MLP neurons of a small language model. Each row is named by its layer, matrix (up: input weights) and neuron, and shows model dimensions 112-175. Each number is 200 + 30 x the weight over its row's rms, rounded and kept within 0 to 999.
After each neuron's rows, "fires after" lists the tokens most often just before its 100 highest values on Wikipedia text that the model never trained on.

L11.up1047,183,191,198,194,178,217,220,201,192,209,140,236,203,146,173,204,257,193,218,217,238,166,219,217,187,246,219,187,196,159,251,145,178,191,132,199,199,181,248,180,286,142,209,212,209,191,185,219,225,177,242,148,182,234,208,192,202,197,176,227,167,155,234,209
fires after: "\n", ")", "|", "-", "=="

L11.up1171,264,208,223,229,147,187,183,217,210,231,168,207,220,220,166,187,218,216,221,216,174,223,265,181,185,151,173,217,225,202,190,213,192,199,197,237,205,179,177,192,235,193,255,235,174,163,185,190,194,180,206,203,218,175,199,186,212,172,176,189,179,221,196,185
fires after: " ", "0", "9", "5", "1"

L7.up750,224,184,213,200,161,218,255,187,235,237,206,237,123,227,231,199,267,224,176,225,221,213,216,153,233,140,253,251,232,161,193,125,187,218,226,261,244,218,201,173,137,159,162,245,200,166,168,186,238,243,215,154,196,214,232,207,148,204,234,177,221,185,231,229
fires after: " L", "L", " l", " C", " R", " S"

L6.up879,218,142,269,221,251,154,177,170,203,208,161,203,222,166,266,172,195,198,219,204,165,194,212,281,225,248,211,189,209,186,213,185,238,179,178,226,181,167,203,215,223,161,195,180,236,236,195,227,178,245,193,183,192,202,232,181,162,172,207,160,196,193,235,279
fires after: " on", " On", "|", "\n", " In"

L16.up890,183,245,197,198,215,165,192,159,154,207,166,250,226,259,258,206,211,178,184,186,217,184,240,229,230,184,216,204,166,251,173,279,205,184,246,229,192,203,174,232,259,192,139,225,185,186,229,218,170,214,246,177,195,211,224,244,171,195,193,210,215,170,218,236
fires after: "\n", " \"", " the", " (", "  "

L7.up940,173,234,172,145,140,220,200,248,216,216,194,209,189,173,219,264,166,211,213,177,123,150,197,182,178,224,224,173,191,190,236,210,185,193,163,240,164,219,216,199,157,235,238,227,172,197,226,178,179,193,196,217,206,201,128,173,193,179,228,224,210,211,198,150
fires after: "\n", "-", " =", " full"

L7.up901,217,205,172,199,239,226,279,247,222,226,247,257,168,225,263,198,213,219,202,205,237,219,222,185,237,247,210,144,217,172,151,177,203,211,275,212,181,220,148,155,173,194,188,228,174,210,216,196,198,231,179,217,188,178,204,255,175,199,167,196,163,275,177,176
fires after: "-", "|", " |"

L6.up195,235,226,209,244,224,239,173,215,216,224,219,190,192,179,178,187,194,174,238,198,154,215,199,123,185,268,184,149,162,160,192,210,190,275,192,224,250,234,211,194,140,148,209,223,201,171,169,188,205,191,182,216,166,187,139,222,154,194,225,142,176,184,185,198
fires after: ",", " the", " was"

L11.up1129,209,140,228,156,212,170,208,148,213,198,169,168,224,186,173,217,210,215,175,202,238,220,188,138,176,202,258,184,139,140,184,196,240,219,183,228,231,169,147,168,173,207,214,193,183,234,160,181,194,208,240,191,236,231,191,180,235,193,190,143,217,191,191,293
fires after: ",", " and", " in"

L15.up1077,213,193,174,164,239,223,239,214,134,172,222,225,160,227,227,195,246,181,160,213,240,170,156,188,253,182,231,205,216,203,246,181,220,201,260,214,209,158,209,267,183,216,143,177,198,202,216,191,194,254,241,231,183,169,203,191,200,176,230,229,224,209,197,261
fires after: "9", "8", " the", "7", " ", " mid"

L7.up116,203,197,198,203,218,188,214,286,187,227,169,176,179,213,190,208,182,209,216,228,235,248,227,201,203,219,239,178,123,173,187,244,214,189,203,203,200,207,152,207,181,147,182,177,216,202,179,220,292,206,221,208,202,168,196,248,218,235,237,210,204,207,190,180
fires after: "==", "-", "===", " |", "=", "\n"

L7.up526,237,194,151,168,229,202,184,177,258,210,231,222,227,185,169,156,224,195,256,202,199,147,194,198,212,211,212,201,184,182,199,238,265,126,203,190,158,221,209,179,196,209,192,150,166,214,218,225,206,184,184,164,185,196,204,231,157,210,188,180,166,207,239,225
fires after: "9", "1", "3", "."

L15.up178,232,160,233,195,206,187,191,139,227,217,153,217,233,198,224,241,213,191,196,179,197,213,178,236,208,227,180,191,168,244,132,192,212,196,207,198,191,197,161,187,183,128,193,210,234,227,194,164,131,161,178,204,199,191,197,217,214,230,188,169,207,234,217,205
fires after: "\n", " Succeeded"

L11.up276,184,174,255,156,81,272,176,194,212,205,198,181,229,226,125,180,185,225,220,222,177,164,225,233,132,205,212,157,246,202,219,222,178,189,172,177,188,209,138,196,224,151,238,213,158,219,185,171,202,172,221,188,220,184,210,187,209,204,178,212,167,181,222,186
fires after: "\n", "0", "1", " at", "2"

L16.up933,189,190,235,102,207,225,281,224,201,196,187,194,207,208,160,219,217,220,249,171,168,167,229,197,177,161,239,226,225,185,178,196,185,191,210,224,186,207,216,195,196,210,205,220,225,162,219,235,191,234,182,196,238,276,239,187,195,178,224,212,241,225,210,182
fires after: " |", "|", " L", " W", " "

L11.up110,172,188,199,229,209,166,204,181,138,177,219,204,204,183,224,210,213,180,262,217,201,183,224,238,203,183,262,213,128,205,155,285,176,169,220,241,210,215,196,176,199,189,188,142,190,214,175,177,189,193,217,232,193,234,187,220,202,189,191,267,224,214,201,234
fires after: " (", " Party", " Railway"

L16.up46,168,187,174,139,140,194,202,192,212,182,199,190,209,169,176,157,196,148,176,223,217,168,182,191,188,193,180,214,221,258,216,186,175,143,273,186,186,208,201,146,173,178,207,248,212,149,164,212,191,169,180,199,176,193,183,243,188,223,201,176,221,236,100,206
fires after: "2", " km", ",", " the"

L7.up432,174,274,174,134,221,206,154,227,165,164,183,184,191,170,183,243,218,188,217,223,169,202,171,205,186,177,236,189,267,197,170,166,215,195,174,200,194,168,161,235,182,220,214,178,184,214,213,215,194,184,211,210,176,219,220,208,209,183,181,186,193,212,203,153
fires after: "0", "1", "2", "3", "4"

L6.up191,197,175,182,133,177,230,180,190,203,228,202,228,236,235,186,155,229,206,202,196,186,211,204,194,194,191,192,192,254,182,125,177,197,191,153,198,183,175,203,198,290,229,210,148,152,193,206,197,173,196,190,225,161,232,176,223,180,207,200,225,193,197,201,202
fires after: "\n", " (", "|"

L7.up1072,180,251,194,239,245,272,155,179,233,264,150,181,228,223,209,196,258,220,222,192,202,166,199,198,192,204,151,181,223,206,196,233,222,250,288,223,177,205,197,203,205,150,182,165,222,211,158,224,205,236,201,191,158,220,193,190,213,229,208,216,184,209,201,174
fires after: "\n", " Italian", " and", "|---|---|---|---"

L15.up1240,186,247,207,174,154,192,235,153,220,185,202,186,153,205,181,179,187,190,236,162,200,165,148,209,185,249,218,173,182,173,209,208,205,177,226,219,201,321,168,162,192,185,186,269,199,144,203,201,181,180,166,236,184,193,234,219,207,187,146,225,167,201,200,218
fires after: " the", "-"

L6.up678,211,179,216,219,180,238,234,197,235,221,234,189,209,222,145,228,204,239,256,214,241,157,239,187,201,194,198,172,156,175,200,196,194,246,302,149,212,189,195,208,255,186,206,213,155,213,183,216,197,242,243,202,224,218,211,201,183,181,194,210,228,178,166,160
fires after: "\n", "|", "-"

L6.up922,201,203,202,153,180,216,271,211,199,172,203,259,173,235,196,164,197,223,175,194,224,185,221,210,189,249,209,213,187,134,242,191,213,199,272,203,239,174,129,159,310,151,225,203,208,198,180,244,219,251,194,202,201,220,186,216,182,213,168,217,164,165,172,163
fires after: "|", "\n", "-", " Party"

L7.up255,260,184,201,193,257,217,201,237,204,223,152,170,198,200,192,218,191,177,197,198,223,226,173,178,204,222,219,187,192,184,167,188,201,221,182,159,214,197,140,239,213,213,195,159,231,234,85,193,165,193,173,174,231,175,231,173,222,237,215,208,149,183,193,214
fires after: "==", "===", " ==", ".", " ==="

L15.up633,190,194,208,203,165,189,206,174,163,198,227,262,235,218,179,186,194,190,197,181,166,220,155,254,207,216,249,226,233,199,135,213,210,194,230,181,164,173,217,196,195,167,239,167,160,174,200,216,224,144,198,198,236,206,201,149,209,168,171,242,232,221,257,176
fires after: "1", "2", "0", "3"

L15.up737,192,197,150,195,185,241,199,186,115,186,214,197,180,234,198,205,195,201,202,218,147,242,233,197,225,217,221,244,202,276,193,211,203,190,179,250,327,158,209,206,196,172,143,189,162,194,209,177,213,231,199,163,218,168,166,152,197,168,213,184,280,239,203,187
fires after: ",", "5", "9", "8", "0"

L7.up234,228,151,207,204,193,165,174,167,181,218,204,204,178,217,246,218,199,239,174,191,186,175,164,181,159,221,233,217,212,157,219,196,203,216,227,187,221,203,153,230,205,203,147,175,204,203,219,167,253,234,182,185,178,214,160,204,210,167,174,231,247,237,193,212
fires after: "4", "2", "3", "5", "6", "0"

L7.up744,172,178,185,192,216,225,267,157,207,208,142,175,153,202,177,192,190,187,218,184,226,198,164,207,199,224,156,222,163,273,186,175,162,214,162,160,212,185,139,193,177,161,186,205,189,201,220,185,201,205,183,189,157,233,218,203,188,238,170,229,232,195,161,166
fires after: "\n", "==", " =="

L6.up300,188,174,177,150,205,185,218,151,158,181,160,190,214,209,224,171,193,190,213,282,142,155,168,229,180,176,180,183,163,205,229,251,117,210,194,145,195,209,140,189,248,203,208,224,217,153,168,237,168,192,208,270,141,248,180,201,181,177,151,177,203,183,176,201
fires after: " (", " anim", "("

L6.up874,231,204,170,203,224,185,205,170,202,205,152,180,250,221,282,228,187,188,184,202,227,185,240,255,179,139,206,204,196,171,191,267,206,218,192,171,171,208,179,205,207,186,205,199,207,110,167,247,200,240,222,275,163,204,187,223,236,203,204,237,214,208,212,200
fires after: " ("

L6.up611,210,207,250,165,181,179,192,218,166,209,207,177,152,293,178,121,240,272,198,166,176,207,170,130,179,210,269,217,258,194,167,240,177,214,226,191,203,173,210,264,217,199,206,190,172,209,226,180,185,180,228,187,134,216,197,208,227,188,183,183,206,184,163,158
fires after: "1", "0", "5", "3", "2"

L15.up588,183,180,168,242,144,189,205,170,261,190,227,152,225,188,146,225,249,211,181,213,181,238,200,214,269,168,175,203,194,257,167,235,232,205,185,198,194,234,188,248,172,184,153,230,165,160,161,199,212,205,142,158,201,190,226,187,217,180,199,193,191,167,205,193
fires after: " ", "9", "1"

L6.up718,171,230,152,193,195,193,214,230,204,206,219,209,177,148,180,167,228,206,210,124,167,179,199,187,99,206,190,197,200,154,172,232,153,154,235,232,258,208,179,170,191,239,220,220,217,185,182,186,225,233,128,208,218,328,223,188,195,238,171,179,183,208,176,226
fires after: " ", " |"

L6.up854,201,174,198,189,204,177,238,175,198,253,239,189,211,238,208,216,288,189,215,213,185,191,149,231,206,188,227,175,175,209,176,212,197,168,235,228,182,197,210,207,254,196,192,179,160,199,196,157,181,212,172,191,148,181,258,101,201,214,227,209,190,244,180,218
fires after: " |", "|"

L7.up69,184,221,220,139,215,190,194,132,197,169,175,229,187,212,211,231,194,212,252,230,174,182,208,204,162,221,229,184,217,277,156,225,249,207,163,142,219,219,242,195,165,216,167,225,211,236,208,180,247,172,191,188,151,199,158,224,274,171,217,218,163,187,225,191
fires after: "1", " U", "2", "4"

L15.up1182,183,159,210,159,210,237,233,173,186,194,225,219,210,214,219,246,172,226,176,167,190,194,208,194,228,191,204,229,227,219,168,155,151,246,209,230,179,193,198,201,184,192,199,234,199,246,202,211,181,182,205,137,206,144,194,147,201,191,263,185,218,213,123,183
fires after: "0", "9", "5", "th", "1", "6"

L11.up918,256,227,213,107,208,199,183,189,233,168,182,216,213,243,212,195,241,181,196,198,194,219,250,177,191,198,194,220,173,239,174,224,214,186,186,212,206,197,203,229,217,205,95,228,178,184,115,214,196,203,209,152,164,199,210,200,225,150,213,215,194,165,207,204
fires after: "1", "0", " (", " \"", "2"

L16.up995,206,206,170,149,218,207,187,152,187,173,88,201,205,173,206,159,243,212,154,205,193,169,215,168,184,192,215,201,205,207,158,172,184,208,183,190,187,161,213,204,178,169,217,201,248,249,186,211,189,194,205,231,157,192,175,203,183,169,203,158,180,237,177,215
fires after: "\n"

L7.up138,182,197,150,220,194,209,228,210,224,191,197,225,190,174,196,199,220,190,213,202,181,168,181,227,204,155,177,204,180,240,186,197,188,184,155,175,264,212,215,198,197,202,154,215,162,185,205,193,243,173,176,229,205,156,184,219,209,255,228,233,231,235,236,228
fires after: " |", " weight", ":", " of", " number"

L16.up793,187,206,257,220,225,231,275,194,86,198,177,209,159,214,204,191,212,208,223,250,235,233,264,172,201,142,208,232,187,205,194,145,224,200,210,177,222,256,185,218,210,223,221,165,181,234,157,234,205,236,177,193,174,220,173,172,214,225,170,203,212,210,221,218
fires after: " on", " On", " |", "On", " by", " under"

L16.up1176,167,129,168,191,234,229,253,162,152,216,234,175,228,157,220,177,182,274,223,205,222,188,250,166,219,245,192,205,251,253,185,224,220,138,189,163,168,211,222,272,190,163,193,188,225,186,188,191,208,183,224,182,149,217,142,197,249,174,194,182,224,142,219,267
fires after: "9", "8", "0", " on"

L6.up218,205,212,223,229,174,174,195,215,244,198,194,199,214,193,207,156,253,214,149,182,236,167,185,214,242,191,222,205,205,282,138,211,185,260,251,178,214,194,177,162,186,173,186,177,234,227,201,194,196,225,183,179,210,204,207,190,185,238,207,219,190,160,194,188
fires after: "\n", " V", "|---|---|---|---", " N", " Ev"

L6.up930,222,313,150,232,198,218,284,178,139,234,181,269,185,229,183,234,223,267,181,197,183,160,205,184,187,248,179,182,207,208,207,242,229,202,195,179,212,227,170,221,164,199,194,190,137,187,202,191,171,224,179,185,177,166,205,201,220,191,214,224,189,224,223,199
fires after: "-", " sc", "esh"

L7.up15,225,192,165,207,219,159,235,226,195,203,206,190,233,211,225,178,205,194,204,204,210,209,182,170,112,250,225,182,169,253,190,197,211,209,189,203,256,188,209,202,235,216,173,141,222,230,189,194,178,188,209,175,161,214,200,240,150,209,218,268,188,178,220,207
fires after: "1", "2", "3", " $", ",", " "

L6.up1079,213,224,170,182,207,152,136,204,180,200,212,200,210,146,139,242,154,165,198,167,177,221,244,208,211,219,204,210,211,199,197,138,151,248,209,194,260,223,224,217,249,179,228,188,228,179,221,200,198,238,179,142,192,185,214,218,222,198,182,207,263,177,168,194
fires after: ",", "0", "5", "3", "2", ":"

L15.up104,185,212,203,189,116,215,220,173,180,171,204,156,177,196,151,177,233,153,168,205,185,256,205,201,180,184,198,198,245,201,156,196,180,196,156,214,211,177,187,217,218,201,226,178,212,199,197,260,141,179,213,165,211,206,191,190,167,179,189,176,176,188,256,228
fires after: "\n", " |"

L16.up187,197,235,208,178,160,171,188,177,156,202,167,257,228,163,206,174,196,245,207,174,181,233,223,220,183,201,189,150,255,228,167,239,181,175,206,203,196,164,198,157,224,172,161,181,195,196,175,203,180,175,130,218,241,259,213,171,252,199,228,213,183,133,216,200
fires after: " ", " (", "/"

L16.up457,224,246,237,183,227,220,221,252,214,216,208,224,175,204,182,281,262,293,181,198,206,183,160,230,170,218,254,198,199,161,184,174,179,142,216,167,227,195,210,200,207,205,219,227,153,239,190,214,174,198,159,224,268,251,184,139,200,216,190,243,248,231,198,229
fires after: "2", "9", "1", " ", "0"

L16.up892,132,175,149,208,216,194,178,183,195,190,220,183,183,198,205,159,177,205,191,128,172,224,189,211,198,204,246,222,193,237,216,185,170,156,208,214,175,170,223,252,189,185,140,213,151,137,229,164,221,181,254,188,163,159,178,186,204,214,233,247,171,215,147,207
fires after: "0", "9"

L11.up1044,175,203,194,206,185,191,206,178,190,180,119,208,184,192,186,224,177,173,183,203,206,292,225,121,185,257,195,193,208,207,156,257,232,198,168,186,205,213,122,213,175,219,191,195,207,177,195,254,221,154,230,146,205,198,209,149,176,200,186,179,229,189,271,222
fires after: " and", ","

L7.up894,180,218,158,165,191,195,251,245,187,164,221,222,151,202,262,168,196,163,179,239,215,178,189,213,196,169,179,216,207,276,143,183,216,197,181,193,203,230,179,250,203,234,250,204,170,198,246,159,167,199,203,249,237,285,162,203,197,205,157,217,261,198,167,190
fires after: "′", " =", "″", "0", "3", " −"

L6.up20,207,173,193,168,182,171,177,214,222,233,179,203,220,219,186,182,172,224,296,231,185,181,158,198,112,178,194,244,214,187,209,195,134,206,320,256,213,200,201,169,243,222,226,157,215,237,203,135,213,188,209,222,202,205,176,210,174,154,225,198,193,159,224,200
fires after: " ", "  ", "ğ"

L6.up789,220,190,150,214,206,271,229,165,222,233,121,210,198,193,173,199,208,182,223,225,180,181,213,206,216,128,167,227,175,203,158,190,236,184,168,188,220,184,177,206,206,246,210,185,180,206,153,196,179,235,98,204,184,194,221,159,153,174,216,164,218,256,192,191
fires after: " on", " |", " On", "On", ":"

L6.up843,154,175,248,176,205,186,258,228,172,226,223,195,232,261,205,152,242,212,206,218,220,239,196,170,168,222,192,159,145,191,231,210,223,167,210,192,200,211,190,222,195,196,173,195,233,197,221,218,239,226,217,189,112,186,167,156,189,184,225,210,246,232,197,223
fires after: " |", " Northern"

L16.up630,169,245,224,220,175,193,209,208,207,244,178,207,195,226,185,206,191,199,190,221,204,176,267,191,185,157,203,197,192,179,194,183,218,220,228,258,178,230,194,171,223,207,225,182,208,230,206,251,174,178,174,146,244,159,227,210,162,221,207,144,218,159,227,185
fires after: " "

L6.up1008,202,162,240,173,243,170,182,168,208,233,114,220,214,249,179,178,159,249,169,199,225,243,254,178,221,174,291,231,216,152,186,197,180,179,257,212,175,205,205,222,307,167,168,197,190,177,214,221,190,183,215,173,248,177,221,219,235,215,184,183,197,214,221,212
fires after: "|", "\n", "-"

L11.up339,230,223,163,146,203,164,250,202,218,195,209,203,190,203,227,199,235,255,199,194,195,182,164,136,222,205,224,157,178,214,195,169,209,210,250,223,223,176,209,203,191,213,176,170,159,188,208,162,172,163,224,234,223,213,229,151,199,159,204,169,208,222,182,197
fires after: " of", " in", "-", " mid", " early", " "

L6.up1276,183,174,143,121,238,168,162,260,187,197,156,253,231,206,209,244,196,190,209,197,240,234,188,227,211,237,182,228,190,180,135,194,200,172,141,229,199,184,199,166,230,241,184,186,198,243,188,209,239,243,270,238,200,183,190,238,225,228,216,228,155,172,140,186
fires after: "|", "==", " was", " He", " Conservative", "==="

L7.up551,189,199,195,219,195,206,178,194,223,228,188,252,175,222,274,198,197,205,211,197,170,187,174,168,218,194,147,142,232,202,182,181,191,171,211,220,173,133,195,198,245,166,229,122,203,171,151,217,194,198,221,202,217,250,195,198,178,249,189,224,224,256,188,233
fires after: " b", " B", " P", "b", "erb", "B"

L6.up1333,260,225,203,142,217,240,185,153,201,172,133,256,203,217,274,204,221,190,191,234,140,187,212,195,197,182,208,159,81,193,160,252,204,265,184,173,185,207,183,200,188,206,227,263,178,230,208,236,173,209,206,244,179,171,243,187,177,228,154,205,202,198,197,209
fires after: " (", " "

L15.up1172,173,181,209,217,224,231,183,187,200,222,199,283,180,201,143,205,209,187,175,163,183,189,233,209,183,184,241,243,145,219,202,189,178,257,192,230,271,208,172,190,185,158,73,175,235,185,197,221,200,207,160,252,199,155,191,187,208,215,249,159,173,271,192,184
fires after: " |", " ", ":", "1"

L6.up117,194,155,207,178,206,172,201,178,173,133,198,165,206,229,189,181,164,238,213,196,157,180,176,126,183,206,224,158,213,200,170,162,190,235,190,173,225,169,228,192,143,229,164,167,180,157,231,216,184,170,256,221,216,193,199,214,143,207,251,159,160,198,200,191
fires after: ",", " the", " in", " New", " and"

L11.up844,219,172,211,186,232,186,188,146,236,184,148,207,219,143,168,227,214,251,234,206,214,173,178,153,194,223,256,243,163,140,191,189,210,156,211,180,259,181,167,206,190,184,157,197,301,172,155,207,186,190,173,213,164,207,160,190,211,185,192,217,209,204,200,260
fires after: ",", " La", " was"

L11.up156,239,191,228,205,217,232,233,172,199,158,184,201,181,207,150,200,171,188,179,228,185,203,166,133,176,222,176,180,206,218,198,272,217,147,236,183,193,188,224,205,163,196,190,215,184,207,207,162,193,222,204,155,216,280,181,164,164,192,228,185,164,194,211,244
fires after: ",", " and", " to"

L16.up199,162,219,207,194,189,183,249,167,169,218,187,184,213,241,266,237,199,204,243,203,174,167,183,228,159,216,233,183,236,154,199,262,219,194,200,228,208,198,218,218,207,203,228,230,173,175,183,180,208,191,176,260,184,206,193,255,238,188,220,206,194,177,176,179
fires after: "|", "-"

L16.up761,182,195,178,259,202,189,230,159,168,188,198,159,195,157,157,130,225,254,146,159,189,224,209,236,214,232,207,195,247,153,143,188,184,211,202,183,205,193,182,246,188,198,226,174,166,204,159,186,210,187,201,131,220,171,222,212,191,152,150,169,191,200,203,191
fires after: ".", "5", "3", "7", "6", "1"

L16.up487,167,224,243,246,191,223,167,178,170,237,213,234,180,240,186,190,238,224,167,160,191,220,222,192,149,197,187,247,169,234,202,197,179,224,222,215,184,236,202,198,179,180,215,165,168,195,165,157,211,158,190,221,200,191,224,230,185,252,201,169,165,176,213,210
fires after: " ", "–", "1", " a", "2", "4"

L7.up389,224,184,188,226,241,175,191,225,258,254,224,241,251,174,204,218,207,195,203,197,199,175,189,185,175,229,162,247,229,204,158,196,196,226,163,221,178,218,159,200,165,183,201,167,215,233,190,191,180,210,244,237,220,188,210,199,164,207,236,238,191,200,242,162
fires after: "\n", "==", " \"", "-"

L16.up331,200,206,183,210,212,211,254,225,201,191,187,188,196,213,146,195,284,230,190,223,205,204,205,179,192,170,273,209,185,206,194,168,207,219,262,242,173,195,193,176,184,239,184,129,213,222,181,239,211,217,221,202,230,171,220,175,177,212,203,203,142,214,195,205
fires after: "0", "2", "5", "3", " "

L7.up625,209,204,217,187,192,158,173,205,218,204,236,239,147,149,179,219,217,157,194,196,194,220,240,235,220,232,259,213,210,176,209,207,205,229,192,199,166,238,183,202,146,213,188,177,210,213,171,147,226,151,223,231,214,196,193,216,224,224,207,200,197,195,186,215
fires after: " V", " v", "V", " N"

L15.up563,246,206,161,193,176,207,212,197,184,214,173,176,184,194,175,155,204,207,169,212,210,194,173,206,215,222,204,212,160,178,207,210,183,221,232,199,197,208,214,159,277,208,252,167,202,208,193,176,201,192,265,176,189,212,222,197,168,244,193,201,168,249,198,198
fires after: " ", "|", " (", " of", " by", "\n"

L7.up31,183,195,222,222,200,220,237,187,231,251,163,236,229,187,201,177,203,178,272,228,190,172,231,207,235,168,146,243,241,165,170,254,188,225,237,203,205,256,177,247,187,174,221,214,253,228,237,201,205,201,174,171,230,158,290,160,229,186,238,199,172,205,244,206
fires after: " f", " W", " L", " F", " Gu"

L6.up67,212,246,196,212,152,205,250,223,239,211,251,191,221,255,210,197,192,210,185,234,217,218,262,139,183,195,176,248,220,167,208,156,210,180,179,157,201,182,228,186,219,226,189,226,197,228,199,195,234,217,197,173,222,183,195,251,198,190,199,185,237,213,164,210
fires after: " G", " S", " L", "G"

L6.up171,178,192,263,180,210,186,117,166,146,179,187,175,234,172,162,157,182,172,239,150,158,199,184,93,185,243,229,196,151,183,194,213,213,226,202,199,234,181,188,173,215,200,178,164,206,181,237,211,205,193,237,178,192,245,146,207,175,244,227,182,230,226,192,180
fires after: ",", " New"

L11.up1327,184,216,128,168,215,227,207,189,171,215,171,170,212,222,149,211,176,151,207,197,160,254,171,201,164,235,218,208,143,252,193,195,204,183,239,197,187,168,226,190,190,208,216,200,218,207,220,199,192,195,150,151,189,171,238,253,181,205,231,202,225,193,226,233
fires after: ".", " .", ",", "2", " $"

L7.up321,199,218,199,153,174,207,244,191,172,232,211,250,242,188,202,165,248,186,253,197,186,244,187,188,210,253,218,166,225,174,206,214,148,212,198,207,209,227,189,210,163,193,180,206,196,250,177,191,218,184,124,188,173,188,208,216,230,216,200,174,176,211,149,162
fires after: " G", " J", "G", " sk"

L15.up1309,232,191,232,178,190,177,184,192,208,234,184,217,222,231,203,250,270,183,230,198,209,222,185,177,187,240,180,160,197,180,186,165,190,197,188,185,178,184,185,198,236,185,198,184,176,255,183,232,233,229,209,253,194,194,207,140,233,190,197,172,195,247,211,157
fires after: " He", "\n", " he", " |", " served", "He"

L7.up1264,203,189,170,234,240,157,153,171,185,208,226,265,145,233,204,161,155,183,241,200,241,212,181,224,150,193,125,163,231,195,210,214,182,164,199,221,200,157,164,223,187,171,200,257,186,212,166,221,194,202,193,154,181,271,195,209,177,202,193,189,181,240,188,277
fires after: " Al", " B", " All", " b"

L11.up976,235,186,217,210,230,180,204,218,180,225,198,221,183,219,169,199,186,236,209,186,167,203,202,207,153,220,222,227,179,187,189,159,211,215,198,183,266,178,163,218,215,130,137,213,267,200,178,212,230,167,181,226,175,221,234,192,185,237,221,176,230,188,228,204
fires after: ".", "3", "5", "4", "2"

L16.up571,195,181,157,192,225,187,235,160,217,219,229,144,217,165,184,138,225,205,190,138,177,168,202,235,237,226,224,155,224,290,213,202,211,129,187,179,240,186,206,258,178,190,155,197,181,163,163,237,217,193,153,169,213,202,197,210,178,148,171,182,180,185,175,218
fires after: "9", "1", "8", " "